config.toml
num_hidden_layers = 11
hidden_size = 256
num_attention_heads = 4
num_key_value_heads = 4
head_dim = 64
intermediate_size = 1024
vocab_size = 1024
hidden_act = "tanh_gelu"
norm = "layernorm"
norm_place = "pre"
norm_eps = 1e-05
positions = "learned"
qk_norm = false
attn_scale = 0.125
bias = "all"
tie_word_embeddings = false
parallel_block = false
init = "normal"
init_std_qkv = 0.0311
init_std_o = 0.0311
init_std_up = 0.0311
init_std_down = 0.0155
optimizer = "muon_variant"
learning_rate = 0.00944
lr_mult_o = 4.0
lr_head = 0.00343
max_grad_norm = 1.0
warmup_steps = 200
schedule = "wsd"
decay_fraction = 0.752
decay_shape = "square"
final_lr_fraction = 0.0
batch_tokens = [16384, 32768]
max_seq_len = 256
doc_mask = false
train_tokens = 207200000
max_steps = 9150
dataset = "wikipedia_en"
MLP neurons of a small language model. Each row is named by its layer, matrix (up: input weights) and neuron, and shows model dimensions 0-255. Each number is 500 + 50 x the weight over its row's rms, rounded and kept within 0 to 999. Numbers have three digits each.
After each neuron's rows, "fires on" lists the tokens most often at its 100 highest values on Wikipedia text that the model never trained on; "fires after" lists the tokens most often just before its 100 highest values on Wikipedia text that the model never trained on. A number after a token or word is its count.

L4.up581:563525461591552486491466495580553573489502482535515402512480483491449558548483520429466514506514513554511516512568533460479487453462506509465490491454555524559538572503460560439445498527472462429538490414457535478515414554498522501547512568457637465518481517519405466537542476446449504561476520455544546573509499440481415527469486513564452554525688457444551511438476347529444507516552472453548480466514539410446506447561440529495511451542581436522441463532530551414520384399501502502565479452550578559541438471555405538501473515429462437431530562561539600481579489477354434433468457389580491520522488504399480512565462590477448436500491580429522487584586505531529465474430537458455449593448496499464472465542511507499491545515469442548539473538493511443524537464537541
fires on: "al" 34, " f" 11, "f" 10, "us" 10, "un" 6
fires after: " A" 13, " a" 12, " h" 8, "-" 7, " H" 7, "A" 6

L4.up767:486458456440574404552480466467530527474468496504452432437548518534459477535491522504537515436504459430492523592505529558440382567434502448555483631516468419465451508513477510571461560541535545486424444587476401470503494557486535501461424495588572444620406508492519561562499483456450497413555532502514503518560531536504415615451459472529480484523583515504477598529531409508493477534452599522474500391487560502554487479511451498569451504416493575480536430488503500418503527481419451445550424443417510539594441511528529509517554473590462455487554621537511525556583497454552497480421569519497452471499477506496480539517555525565451532543545474439392467456444569571508484492531613472531433356474521492572525512562488512505549468417522435547544557408543474512509486442475502
fires on: "orn" 17, "ased" 11, "C" 8, "-" 6, "f" 6, "as" 5
fires after: " b" 23, " B" 12, "B" 8, "-" 8, "T" 5

L6.up772:411538500556442481534565548535518529561412556590492493470561422487555552435445608483542387442509513501539441470544547527541464491479699502540492564446493488509615536391565515465587494504480414476503473504480485411449457533486523452452640522465449516450491549504453504448473519456438461524461587469397476477471408566411516466574448568519490538431533494500535469465557590471489452489487462431491432525545593514586511517534462494483584511428470515483488496484413583429443485560476425494531557480584473465512549379433433519510487507476547443527500419507460545587501514448426481465519543504492481578506447495549509476523447564462507462454528487524549521491527468469549629533534460505511531560498529512537500484472480629597488519533423505546447507451454553493559554434501441
fires on: "e" 23, "ver" 11, "id" 9, "c" 8, "it" 7, "on" 6
fires after: "ow" 23, "," 11, "a" 9, "e" 7, "n" 5

L3.up300:523441427585434396504466502533439535552456421467550499536481509472460486512479524499445455497487645506457467497501558476464421413453574462464404345520474496528438568540483500550475588501446473526569541485546476501546533527494512470503544510548474497496480561498572403486528537444411510461547420540582531454549392506425492474413570479575482544573425517451549482467571525514556557495519508567527434487479543462494429502474541547548477435505474603564530595484526496489393432555558456461588467504513603517475436545494498500505460444526493488456447425531500469493520445542523454519520513553497467456550351532503505500427548480503475540491502436516567505526428467435565575502631517565566589437533443479539495513521522509412570460460466456553466413537583507524574537483626531
fires on: "iv" 23, "l" 17, "on" 16, "es" 10, "all" 7, "an" 7
fires after: " D" 48, " Ch" 11, " d" 10, " E" 8, " L" 7

L6.up24:573470552458524486604449501492448571551515592534524565453559490531522489528598464490450533446505474580506534495500548426428431518502544602479595533523492505461564476460496582494520468567458453527518417502494524549559490436508532507472540461469468457567391540514525558451598498519475507519517507470410465546372466566548568479520559530468570430422527481532438508514509454552422460466443536494537543492332546477573473397485551526439557458490502580483480511445468457489503443504420457495475484462538452510496423372522411524497404486489558534565536484508548560529533454505459505469469561525547468517456492359489520452445468494527546455529506633507520459464455371433512527564467419449479517582515528538555508492559534457527516483434390589507484599466505480571568523516599465
fires on: "ing" 26, "pen" 10, "pl" 9, "ction" 8, "8" 8, "l" 5
fires after: " O" 24, " S" 12, "1" 8, "du" 6, " s" 6, " R" 5

L3.up775:564367515451464532450468452475499486503537447454476465509532585550471429505571509463496572462555456468542546519354517520470499448515633528564565457549455512425438506582545458483543539482570434485407524577467532495458454469512444516477464432550510494516502441492508467601507509454480584522593476477464463469524505463524551546475560504456490457453456411528519491504533502467561483568555592497560463482498392467547542581503472556553495580590536546512573541596552433456546527487490540474524441417530521526530602553443476457453537492470457456550563497484463410512607468503469418523476580545512526440422514538499539508503425560397584584514531573519412475536528445445520496420522553550474468416424509481526382543582454508470502521545471465500564589467548574548469491613506441
fires on: "ir" 33, "en" 16, "areer" 10, "ff" 9, "ue" 5
fires after: " G" 25, " C" 15, " g" 13, " O" 8, " c" 6

L3.up973:486556544575447402589499382547486505473435464497538601431501375487508593515467432482517485505458499553471508456484431450570410514496431559428475442467456524516518502555428424573539444421487581411506435517533507599554453539521559493454519561546561470474495534548460460542558501491589504523504466409561542408590439569499431578517544423514437530518463453397376468457538460507536506476473445594507440448499562473523483548463438513539465562520455498485382501542532563414534546506460499485446574506459549441542534444456553487524554510569494503580544500395443547490527544576468502444473448479570563479600465466467466527530484580519588525517396462458587447489556450545476442503536511532470495477465607547535575407496484476531553547468464518460466517486540457482512539472506519
fires on: "a" 31, "y" 15, "et" 7, "k" 6, "in" 5, "ound" 5
fires after: " S" 40, "S" 7, " M" 7, "em" 5, "a" 5

L3.up400:533486540505559503494509532517443517512439463463384611598498518440493543513538591490553549549561561483465584556397538472628513499531562531496527538465458515451549580432488480477471453419485499450477579427565491553500501544538444462502438466550481556581527446468497475417589450441463447524447440489489493557446438548457449511480409423515558520455564445480498575512558460524545485511456503569497499479569539454531466471537497622571550552564498476445469525406472524570510420519439475602500518454433538473556461488505440587522485560586436471413558493453530412452502501600427519499429478528540503475538525495495443405426508481517460465497554452434524453478509488462542529472598635471543412530458542518422462578457480474477419524473463550414640419472539522519480531489501508
fires on: "R" 24, "A" 20, "L" 13, "S" 12, "." 6, "F" 5
fires after: "F" 25, "H" 11, "O" 9, "A" 8, " A" 7, "C" 7

L2.up972:490457422310496456493473445562475479488481478482452504423513444531475518534479501487493468471406512555521469466481469534516505497404465524533407613378435481519522496529458570595593490480494478538507450518394546430385418547519590455545511527477496495504507502445547446530536512496462447464528539434544468531515600497462423575532560563484458506542507499537455480568518543490576593486498582433497540530512500474622473500388521512478385520548468559523566453473569547499607396497488506557505434492526495498488518502493438577476493462551536501534476538490484450448457486422522524555507480453516528512469497525495420610542633431465541539559434601484436458514399522442496543500509571550545450513477567458443597477429537504408420533543504449464478552497539582478526543535499581
fires on: "orn" 77, "ber" 16, "–" 4
fires after: "b" 20, " b" 16, "um" 11, "if" 10, " B" 6, "B" 6

L4.up902:503490448532541364532503540494491537431426407531444535441524472500403541539509542527405441631497519584538460568509452438437472408442515503493533403539478492496518542475523473515494410566485499453503525462532467405471416589443528504585455557478467555562480540522439500530551533568463419499512497517467462540486483507402503559480516552494587430549535601496470415503586475502591592478451596549436518603524549542559518483597481435484501577494498520438563522581521445543560531523524513456504597490527576624428423486526495506465462507503470549422509486504462428499590491532460437495518581482554596563499398520466438526434450403412616485524481425514514448498476462493594513450490436536562488508537450469506519519465494483458505492555508446541478478491552446584488447470482524
fires on: "iv" 53, "es" 9, "s" 7, "as" 6, "ens" 5, "o" 5
fires after: " d" 34, " D" 27, " ind" 9, " Ind" 6, "b" 5

L3.up160:614485480457489463530497492462611532494510434480590506551537558547599519549513602520594572454496601628507524533565451486488561481485495455567523477540520438556442544559455406428448455487410509476516524480510454443539431526519540470509496500532535550558501481543489496531536501531580550504433457521473518435522465445443573552477454528547552454388424506512459494434477460527519576438468498428467441471459431557531487501491410472536498518532465534488603433425500518397498604480473421513444476453527414448490555504398412515410500494523478541415610617450500489472395502556511481433537476547427552423557538445421520430417545529534437533473507527571472556462471616494443529522485510434538505609451463452494443559520542520545470434470541467579556493528527473465475478505464534
fires on: "os" 33, "and" 12, "ay" 11, "is" 9, "y" 5, "ies" 5
fires after: "p" 27, " P" 20, " p" 14, " comp" 8, "ec" 5, " C" 5

L6.up5:545502536470527564548498523488528486532569536458490508468545355527476555519572412504480427532428488554533522467517422445598536456454474461510473609517513448475582520531451507561496507417525440510437532453457552423420452505559577558363459490463531398516499478570494435560410422516480473459470343503483479577430518506508541480531464504541448521485496537597540554512515552585432453476459459492561487447462491538440591423465374555504573511505539509457608496521486516517517395472568520473446476466458502517516615475537423560536426577505461485510466477446455485462527492522471490580483537504527405554464516535501520502469511505459571499562532420502430523491502460527540582511474527516476568465511461552509521454438480391537462479615582490567618437562554534481503546451478597
fires on: "ed" 27, " " 14, "v" 11, "enn" 10, "in" 6
fires after: " f" 13, " F" 13, " t" 12, " l" 6, "ar" 6, "-" 6

L6.up694:472497525530542471402488506479451529563534505529480506516531493469494554613476477470481530564479509557557526620473507460581521477430576507523470530446546523487528523549495568616607523452410427404466486541497469497525432604483483469538440517570459538527421483531504512475507521508518434490496585530473520488596445530566495486559574412533498506617453474497528486462474442498471471542530509547501547504484476453564583519473488610512381515524480436546499463541377457472515508474483483523503489525473465566475513396535492450552450577591438386587558519481491545471451479575556544533570541506431467522514479528486524417493478433586550520547425453405391534496499495514432567475490557464452616485528501635452467377492614531561542506466490488569494432458502475417500538524491378
fires on: "==" 87, "\n\n" 11
fires after: "\n\n" 87, " |" 5, "." 4

L2.up604:577522469513502530548585512503440442557526547534529549455476551499467570471439430455540476479468470462505386500449510538459445519526518522468493390467581588574584517502512387547536544518528555521546437466448447590507503547373615533554509510505475506469462513514457491452464444574472425525521521495501557551491435539507566500499480570408507467513480506470534414499504543525570478479478536439510450402521498503490429540536502546602486473475482425573569567491549423497429588491530551509404426412483424400544425532543522474496506516566543595477440551550443485416549480532509542540556514489463432497471571532513447482487473455496501582434631465562469549426481477532560491489394518472443526375606450512449514445472531464580546473589478595488510548489483444566439517496396529
fires on: "S" 39, "P" 22, "I" 9, "J" 6, "M" 6, "A" 5
fires after: "\n\n" 37, " (" 22, " \"" 8, "[" 6, "==" 5, "\n" 4

L3.up841:414485539514525528510466508479388510571528552521388529610517550503475604395539526492459554593565495591584544575554451525548525483459510549462381494458485608561562503551500517619576382442468534455404478472424363496521565467527479461547530400508527462520393490502436500428503448441544507585530436539546518563476499479611505510569504546519523594473497547546531483447456438470494536529484452485550528553452513502534561490512525518517483516448584566475550544520507516546505545502515473464452486530433508477447506495469477551468471573469458510459523449430528437604489470526525488530545472477457492503502503449457422482421612494520553446537465537489459498494492446485492389456484504564540487472516497588529523430479519507571554535475466522368594445452452448494548503349459463
fires on: "-" 33, "|" 22, "===" 8, "\n\n" 7, "==" 7, "02" 5
fires after: "\n" 60, "\n\n" 20, "2" 8, " |" 4

L3.up553:551519486479514526471406456568382501562489422615347430563576478565515515537563452460420511488481478558500543606480505523459445425454529541450427497542464573593480509447507465550481427541409635425428491546521524517562468589513526451478521495467658502511521474441485535582526539521504497483472506472606469563482483495523480472531452465532443549428495450370562469497443575594574515417511488499528483470439493456530476508516492483498459583593522532541519435463596476490508509471514443465539447502560474500495502480523544512511517439390457481477496477541535470624527556460479543527480540527500581490399388540415456435503586419519405501455559569526545514478486581517557527507442486491595471510512500466480481586494520533506525490544435543509567486513518485508445528527453411
fires on: "er" 26, "ate" 15, "or" 8, "es" 7, "ap" 7, "opul" 6
fires after: " c" 30, " d" 21, " D" 13, "D" 6, " C" 5, " p" 4

L3.up543:496529646434492489504524507508530490456501387518488462444454563520581530543533580588463465564459446462461531458593497496526519543538487504538435559574468464514498419520503613489517599445512492390421459528418491529550514477402523462538483573561494505432474504469544479547570447569471546446469454514452463605609521519493470542534443501502465467562606447432446599479459496389497463537498540458408480495564510522530450601548561521550573443556506496424483496441452437420465514543526563558476523438489502458487519502451506565495404469448518430397451511511526558515491568531537469519521462569373457479468516521457532461530473494440478535494494507597416478539468467433578480521546567491445549512517458521493437586555450575518423506553523426521511450512484361416423554494490504
fires on: "ort" 23, "ow" 16, "ip" 11, "es" 8, "ames" 8, "ts" 8
fires after: " sh" 44, " sp" 16, " g" 8, "oin" 8, "ar" 4, "il" 4

L3.up954:550499498501555441591517507466489485472506472468475538486506516560468535529491395534599530537586508457480545480569566490596536537506474511564553345455510436509629517548456490473496477549485524514553629540488465503530469628549474472400525462491484539526608491467521449512517594358488473478470537455427510548463414533457542502592525497523475507429460461473559373508453429394441449532580592540531428517537433411505634551538536426516465562480462479597513521512522566473424567493505591495546522532581461587526535479530390529480521475474507480520490565536488462415493534455492419514403460493577473508458500481421504463447530529537474497478557545516563449469514464457467552540513538471516486463471502535411442473481533446501547564487575502507500371491458538433547509486470456
fires on: "and" 19, " New" 15, "ult" 14, "or" 8, "ir" 7, "oun" 6
fires after: " c" 42, " C" 21, " h" 11, " the" 5

L3.up663:510477502453492482516456505390483453511579506481481498539501484544567559492480373537506557462493444462424453432571462504466471570506398465471465440533559511485512500498430585573493533539454493554483533491410450552429559578522538503420485547563493554601518502537519436438495449525609488478491469476541516485568442569576516556487585528446504521516565425461413476471485462578575415555543390460397492505466478486552518484548507485466482488543461600602506524443538456599565545523553576428438465426475518438508432516522540474518526523551483465501470544553473481493531563546525494541592475619670496537463492507464449420564548454359511489490507481567403467449530482472454508478528480444490521419547437527478507484426515509602543504481403588523539531471445546541488573464439473
fires on: "A" 45, "O" 16, "G" 13, "S" 5, "Z" 4, "L" 4
fires after: "\n\n" 39, "\n" 35, "==" 8, "-" 6, " comm" 4, "===" 4

L3.up388:501506483473479535425428479488453533427618504570528482442426471569562512457493547513437455509417447544428572552533517515471585497483493576504468454540541557474496525504511502473504501565527472495430470439488516561558540518547509517550625435579508494500534505578526584508570530435578524505487481460474431514481470478484535563449429425603505542491521464470442534404461493506533553535440509477512543494485616424481544608550370457515472591523541526487483495430515472473556474402428526459535516575509477459618507418558497422426460496589558497512426458414528575513460561525491522462444371485479474514466457519554591582465441546445458489435388448467557431532568433583446515442504492528524621445460518553528566434486521590451482525454468499533501419494511478560533481446436480
fires on: "an" 29, "y" 24, "a" 12, "or" 11, "as" 5
fires after: " M" 68, "M" 11, "em" 5, "m" 5, "D" 5

L4.up147:501511484608496484414500539429499514547502482594520519452462509464415416438542553463482541478440521501394520523445494518558527483547461491514478417508476547456570483603530486480488506462473453562590505593510531458496483478493492445449543513591327539482481563598524473596558600572603521556541513455529464446449483463588500502468546454519516406559481525513474465550500508495510484469522489469501561445483503498608620486497428553526523485564533448533480548502525522444513486545517482477475447454452399478435475491464506523419507571550395495527545557478437482519536600494618529574475475549439544512498398621516446474515555538459588541491574505593442478484502447556328510419489426451463530514459459507535473484409470542490509499547444568538567496450491502517481605521553502
fires on: "ce" 19, "ig" 16, "c" 7, "iv" 7, "ate" 4, "ay" 4
fires after: " pr" 20, "uc" 14, " Pr" 10, "r" 9, " Br" 9

L3.up432:586513495398465489394502569558497595535512487592462500588455502541535471521577412534498516535457501407477532518435499473480558480426525605490547470573489407545442510478568461535471461441495479519462478568512426569486579504497481457555503511545549473516514472527568582591536567537540503420508433514538371492489530465601496446529435465449523497496507580466494571427464580497521535390452550545570512540418509518469435448446565553519499544545496468528490493393473460512457510445568495463592559493503424528454458412647438567447565535469498524445472447469527476428511388529432498541549527464407455479538493493421551583469382527560525479493503500483547458455435500436570558453510506493608490472437464547481447504616486498506543561500564509534475568469560507520485507451442513
fires on: "or" 19, "ap" 15, "oun" 10, "b" 8, "ir" 8, "ort" 7
fires after: " C" 39, " N" 26, " V" 7, " O" 6, " S" 4, " c" 4

L4.up789:418546457578498515447414544505470476446485484537543542499533406573446499532442600478531475474449586451502433484494566510421524550508483505500361472524591507499467520472523518540436388507540449497472524421467472495462570531481469450566538538532482527467489506540499572535475483589544458520540490606536479544492498457556557508574526514448396431410621511478446430504481476529496601504634447386513437501442492511489532564526473565584465486454573514488564480559526439499433478489582639490481440502455536406547543606416479445420518435525478527528455499501485419528436430539506533535580442487439563550447514526513458468545498544472473426504527573532496460476513414543528529445487479486514593525527503558387516456440442527428525518533445550467520483587479567537449591563457466
fires on: "N" 33, "O" 28, "eng" 14, "un" 5, "A" 4
fires after: "\n\n" 21, " " 18, "″" 12, " (" 9, "\n" 6, "[" 5

L3.up32:499456519506558501473464493587416520579454412507531557537527419459504478499564452490560481490555517493466448594512491489512523443482480519488423518510608534500465493536471411529534443545489389447498533550610510546448532477511399533584478482488466523452546605501526500519512535481391417469461475479583404490427386470400592617506538461541460449460437600457518486519518592475546552540442479527401475576516434520548444481549477526529572566538459520568505498433467463559428536576519564518473419516572530565500487572506554484452492438502479518435545405520532480508458632449544459495350501526614532528493503545482469493494474372504405480487484549484508537606466524550509497535479557562544476463489444582526503474523498434423396516497528474490487449420504555480498512473512483
fires on: "ust" 25, "en" 20, "ou" 13, "iv" 9, "od" 7
fires after: " D" 21, " ind" 11, " c" 9, " C" 9, " d" 7, " K" 6

L2.up315:528473537540481612591416586501479523590451439430430598602556466479491577497487473461440550505430464433542575498493532432472509504587557503409497497489471562466535512447526389528564440555541493483526474512521502552562477521523516431457497456570443429590381437563441555418451474522432488500473497517456529526505505464464417463485598559566531498510411554534490446468458432481574510518474617573615529437466498553463546533494524439556480552532535512474429421515462509506400546524533524579430405553567491429426478543483512469415477549514472506481553532448465524489487478596485509534517408535520571364516515447511470443454550460561481516517496443435469554438532467497436492552491539489414552548456578517517508403514499453499513508494456476506592546572522591536515453558543477
fires on: "|" 42, "\n\n" 21, "==" 9, " ==" 4, " J" 4
fires after: "\n" 37, "." 17, "\n\n" 7

L3.up930:552503538375501376494471529433534543543509482485449453553461535478482494513481574402488560424457501450472496601486562540443531450506470509582461510568419424606486413522490579500601483573514476511508462543486630479474431590483588437498590479481496486527526490430489604487470428420502453479567434560460508400511500508481539505531513557516573464503399455473506510524492576444555511444479459444495487493609449547441524552614470450527488501521462558476487560490460495485583538529508484522457494507543534596423501523528478520430593492503488512486489554424509429487452503520546440488546467505451476406546518486489530517411553501609577574516504438491483515501605539516443579542518499439486402479443504459479415612415421524485386560510448443532537488508543489513573537505403511
fires on: "os" 25, "er" 20, "en" 15, "us" 8, "y" 8, " dis" 6
fires after: " C" 21, " c" 13, " R" 11, " H" 8, " r" 7, " p" 6

L4.up604:507558410522466378421475495394443534475428489517398455480496480467531463460493503444529522542460502553571496444457436512430452530457447518511583432480461526576437478605486522564506484529498550553533546458486574583558518494523494382517537448551484541494592468440422489603505550603473536421448472452482429492527629427554628457514590432550468443410558593545616477465545517531476509476483546490457463472408433558527403457497519538456537467569462547491554500415472527471492589506516554524543508565555482520553510543473572503570502512499463505494480583573577476550495556487509461488590502459411573475558499496469502412427530455484422449507492509467458472550441477602477505486478501505515460431464545401560506477517482544546480562495440415542486455461570483450557474445506467
fires on: "arly" 22, "ate" 16, "est" 16, "er" 11, "od" 7
fires after: " " 27, " e" 15, " c" 9, " E" 7, "E" 6, " d" 6

L3.up70:487450501527520565559478479501441480519523485451575537402449557563492502481552451426447519437568486491549626507387473409561424453442549529532516549517552486492504476530552457449512483529556533498330463455562596583540483539527549492542498425564510492514514493619483519497559493517459511597467511457534363467526539535480564526446516403555567404441413442513599511488515445518534475455496492483442470485468521452446486565473411567539433518622548462539513547413539436469442554442486442475579460418468574601551601514482418479508417529559520434525511451550562471474398546464556534456501496550487452476492564482520507527499493525551472517467535406522544578499491492469495495551552493408538453541515499566534480489522530505523486560504497529437559496423430581491560580462577528
fires on: "u" 34, "ir" 17, "areer" 9, "ul" 8
fires after: " G" 34, " C" 17, " g" 7, "ok" 5, " Le" 4, "o" 4

L3.up596:535537579484534465488488466592388582474531557480594466587570542541554504415456485628424440488549536493517565402502506512483516458500548529530573435595457552485500518567450428566448517396525473496577495498478489492516478537501471555537519551431512482498493478425523424568516527371501466538555555614510535460561515543485559440406498486544502440428502453496482488445506487446508462404514537511500552495532589486468429505534567546495427518576571503455515538463491434479506539582486541557434499520396448497552511421540464495500624525527499464446396493458496554472560376497542475493497523583404481558469480486571494486455579440464542419508480522543503364568479482494480431503545560518454479478500514454560500554527557548570479478508516480534556449553443465465624525446382535
fires on: "our" 29, "he" 15, "inn" 13, "ee" 9, "ct" 8, "in" 5
fires after: " w" 21, " f" 19, "t" 10, " t" 9, "ru" 7

L6.up362:461513524539589525522469489566509497505480528468517505508413495444435481534507475509495535511451568368490641597482532501554575441477444472532519497461561421479419620468516486450522504583494485482413527501431475494454605563555492521545588467503515595502530487439502496499579491519493520480465413470550506535505413604510461562458476477534436531455493407465515474463594404477490395497386525481594545395470550425453515484539419531491591506523503506514454530506419500540487405455470369437423580475508480554503485530525509500545520515603450458462558460429470389546523503485538506534415506532535443456473502478543507466467549439534553516612529547490574423438456406458523543458509559452519479500367566472461521567507537532486522519458392475464485518440455444484450529480449488
fires on: "." 53, "F" 11, "A" 9, "L" 6, "O" 4
fires after: " D" 11, " J" 10, "S" 10, " C" 8, "r" 8, " M" 8

L4.up416:584456535414539561488435501510453499553629465470538555455539460596452501600533517518472384515491588483442473494459458499569594543528417563476511541483479519594480514516554449464593526497394467482499408528455423476530458578475505541480434503548501534483465536549574552528511575429520513452449448564484541583482536521530535523508521573547439560471549496521387559528475366528514498504539533461495516540444416529452549598531470497500569447457528436464537455497516524507456466480590549442461418512517394602560558474530418546486566423452483473451475520465514480534508487528481412511450513496407506393523464497438495546467471462521443576447527642498420491510428496511520505547524366535584543419524424588467475477465523501488477550554525446502524435549502534431485523545500571
fires on: "ir" 31, "oun" 17, "ar" 7, "and" 6, "ap" 5
fires after: " C" 26, " G" 14, " c" 11, " g" 9, " st" 9, " t" 7

L6.up566:547475486427542425498510448479447552554502470562542444503463500494520524561505553508598456473446485431460540571492439585498509555497379537576546510538498523462541598515436498515487534418506497500399523439548587519518534492470555496495486469514512490477490541541452468594524474483473531461487522525522463554504440374544487577482469481496488431550513473563510651534544468510474499458498549510499527422521541493516502491465517445603501484512433418509466582484496393510537585487579383457498573416549447519510601534609577528491457388454493439548538427578428502400513542564547488449451444440454465526539552487476501453548569508583400438477558452539443527602549524482546541457518481620503496539521540477514425613596481573467526578401536481497499466504477428410557466497474485
fires on: "ame" 16, "ts" 10, "ames" 9, "ch" 6, "i" 6, "ion" 6
fires after: " g" 23, " m" 10, "at" 9, "oin" 8, " elect" 6, "f" 5

L6.up888:492603464525456469445431506542593533501455531590494513439466441497560537485537434476533506465465527576580555558474540449550566509532498516483437572528453527510548539500523461490501538467462401518501462561472568503567532476510537449464473495567454560446495581500507466497506441488472455593462535383451469545550479506513540506597527499475517461438491439551513468584569557497545379560441572526422457480453573442489502463466455567487505515487525435426451452568496549579478579420560439470497504481485427355524485511567346528450386457482484515487551436496565526530567574441452453509426534527492522476509439627425521560467528475432410435480496457543518499516449508504504628507430478492553424582467390458445535506523509520483458461381533575523480443507493420519448513565512460
fires on: "e" 35, "al" 9, "as" 6, "c" 6, "on" 5, "ab" 5
fires after: "ow" 22, "os" 16, "is" 14, " s" 7, "cc" 5

L3.up577:487466539558550427506484560473517516576494522472471540525411481504426540492420498430546423481517474431448387556487567624591527557480505518551450572472489444422555494478401467512483497379524485555460501507576500466531492629567418494453465473573438551533447487445562578531488506590378486541518412543580564523538464571501464450565514468493551497461563593441515606456487499454510506566501560524529475426494475523572454534597435490513531484445488510453522491434595552521499451566474563522458436548463476500463419557458452535423448547464494500465463526524543446442426473460573384526493473447512499499506542445461454483460565560494504579479632490513476467491525464587468576548483610359509447483478483546420526498563451450506489511481493485515446558552448482532457484446467482
fires on: "F" 14, "I" 13, "S" 12, "A" 10, "E" 9
fires after: "U" 18, "E" 14, " U" 13, "F" 10, " I" 7, "H" 6

L3.up661:500510550503604398587476523517493466445462489481427501527407565460466495518481483462459540523529636431527508577475567421626453569561465526516489455456493508513496543454420460510523483474546443588495577498528445532474568506510487508463545425580467513491571483514511593545609448513440515430509484502511475520414534617503507650584453467521442444476511467469589562439525453476518567554402499535496554448414495477437613484604496485468551560583440511541551523407548521510507431498481453490401502442470497430598472489507522524499472466501495475497541458439535480502491481503453550453445562538564498445541442497578532557494470427523488486517607481418435477406520494463490484498576498397483501509466514552457519528564460473511469515438430498436621513397440507566490551551424498
fires on: "C" 17, "A" 14, "I" 11, "F" 10, "B" 9
fires after: "L" 28, "M" 13, "A" 10, "I" 9, "H" 9, "R" 8

L4.up752:501511492421488571556513501523434574404543510532521572664505487475643460477523461461494500527527555498493492409481560465459511466505516360443549517457601505532502542508447565465475534490503519537433522499472492459491494543470493469561492510517505538464473473426496480580521501418529491468499503551405453525467581400556545569473552411470548444391458565514530528511431446437606506509553520583561430457498534465438439499599503614546471541575479534516525504581553486487497433510408524474585433454449554333472415501500395583517482529513489484516457433496522523477511469564451484477591613547495562542430460471487493498514575495452526468537543550507498480502454454533508521490553545589436489489488552519540370474522475485577478505493518533617507468516467446426450576442526485
fires on: "al" 18, "t" 17, "in" 10, "te" 9, "ee" 7, "il" 6
fires after: " f" 20, " w" 18, "ro" 10, "o" 6

L2.up492:490530478550514465403431499549469471597519455561396455486493558573488453553459463447614362587541519554578480546511415521498508487550494518511520549486501525484524395475452429542556457471550449562497550458409525547486475497510505429504505542430611466554527413454516485582531456484484564422482459454500548551562507538533460563500563491534481533527484512511444505467572442514520501522520500410477559551440519494537566612566489520483487465495475528465557467432412492487429539434438506505447423481523492497412500463447478549447511537477545473433527366487509505563503430502511549500520420588453533561597462429508511473436534521541471432481458494434324560477525478474521506540509446576455539478474456601454439395473513523599589589526531520374520513545434495468555505554462488
fires on: " |" 48, "|" 33, "===" 10, "==" 6
fires after: "\n" 34, "\n\n" 12, " " 7, "2" 4, "7" 4

L6.up13:583530499437548437461477475502507520525535552571470537473451522411424550473515465382585512402534431540479417589596551513442507528462441617421426485568526527527470434491465391542511539526419482581476453507418422521562521549443542577429444511551475546497524537506428530497512477479489570516560582543451521460377451548525516485506577525475537407543474530383539465577534507591481563473432453506483463471526376434412476466551522528498524528539587498471394501527537445512495532566442521578512566486556415503537492456556438470519450540472501476485485463488514524515463443377452484441433531538528516470522492488486499499491469465574533497436415552522562516480450452556592572440586518463514607457440509547546503530521546512530545524484437527448477506619442501530475404470501478
fires on: "ing" 24, "97" 20, "99" 13, "v" 10, "01" 9, "98" 6
fires after: "1" 42, " s" 14, " in" 10, "2" 10, " S" 8

L2.up63:497381502569542626545502529417520484463479471439519586457561444498497536581457508472474569588417459451580539497554540441507504504513533471469473476500504564536460575512474542594517464521555516490559488404458550502550541595468450412576552547555455498500526556507480466493459446527527469522381548541539542532545474511523549497430533516426498467401503440455452468457448453458557484526458377402526499417374535493577477531601516564567498500446427535489527542548539417473453578502482525374491418508461554483511539419552462453517490468549479476493488477524507468472511432549572483596572398445463570595451548531528478488601540484445550474514549521463534583380456470478527507473446525487543521490548485480424468515432546455507548485507462602394596464558457505489477533478483473
fires on: "F" 17, "R" 16, "L" 16, "N" 10, "S" 8, "D" 7
fires after: "\n\n" 38, " (" 15, "\n" 14, " \"" 13, "==" 12

L6.up548:490471561512490444544571425499447553598577486491501602400461571485453467468560514487514454416504495450543500530510558451604506442484482468443496446460580462489534536567559385502562626592561512557430457424630518507449503436555425494582489452511557512364532496479515586507523547456538471485541483545438459560578555460494439522420446515510494506497463488424513476535507442461588472474441480503364534503533537462531504507521412516540492507565501532475492508535595392565541520453579527458594508518550504546546439579557501418512483487476615478453501513471522575476574489465422519457444596568542419566530451541423507482522521441524526551528398425524529536503559465499440465529529591445503476453484528514526485409543450461525529473456460399521532468459517524569488497478503475
fires on: "iv" 21, "rit" 11, "en" 11, "or" 9, "ol" 9, "b" 7
fires after: " D" 25, "ath" 10, " C" 8, "ist" 7, " G" 6, "th" 5

L4.up879:458500503442430517468469511463424458513504556551585415454507466509593504538373490523518505542378483443497474500512517575405561572474504453512572505512550620632480568492448477601453474558499499475533547529466399514524485485448403410422586530487441455433459501503536462441480470466538485497441500489456510553507452558585471538510528565468541442503516433383507496428506505468519485519505571516446473493413488482473450507601506425497516484463453555552523455503533488518484467535673495445475509439479507520607427523539511540506594529552521603488514458565540467437523598622579526542608466473511528515533462515472519504522484511508507462438517546495483424504514499554445520522469423547528484511524407462356565490532590470521476445495569568532504573535446575531528566554484443
fires on: "B" 20, "or" 13, "C" 12, "ed" 10, "A" 9, "N" 8
fires after: "==" 21, "-" 11, "\n\n" 9, "\n" 7, "aj" 7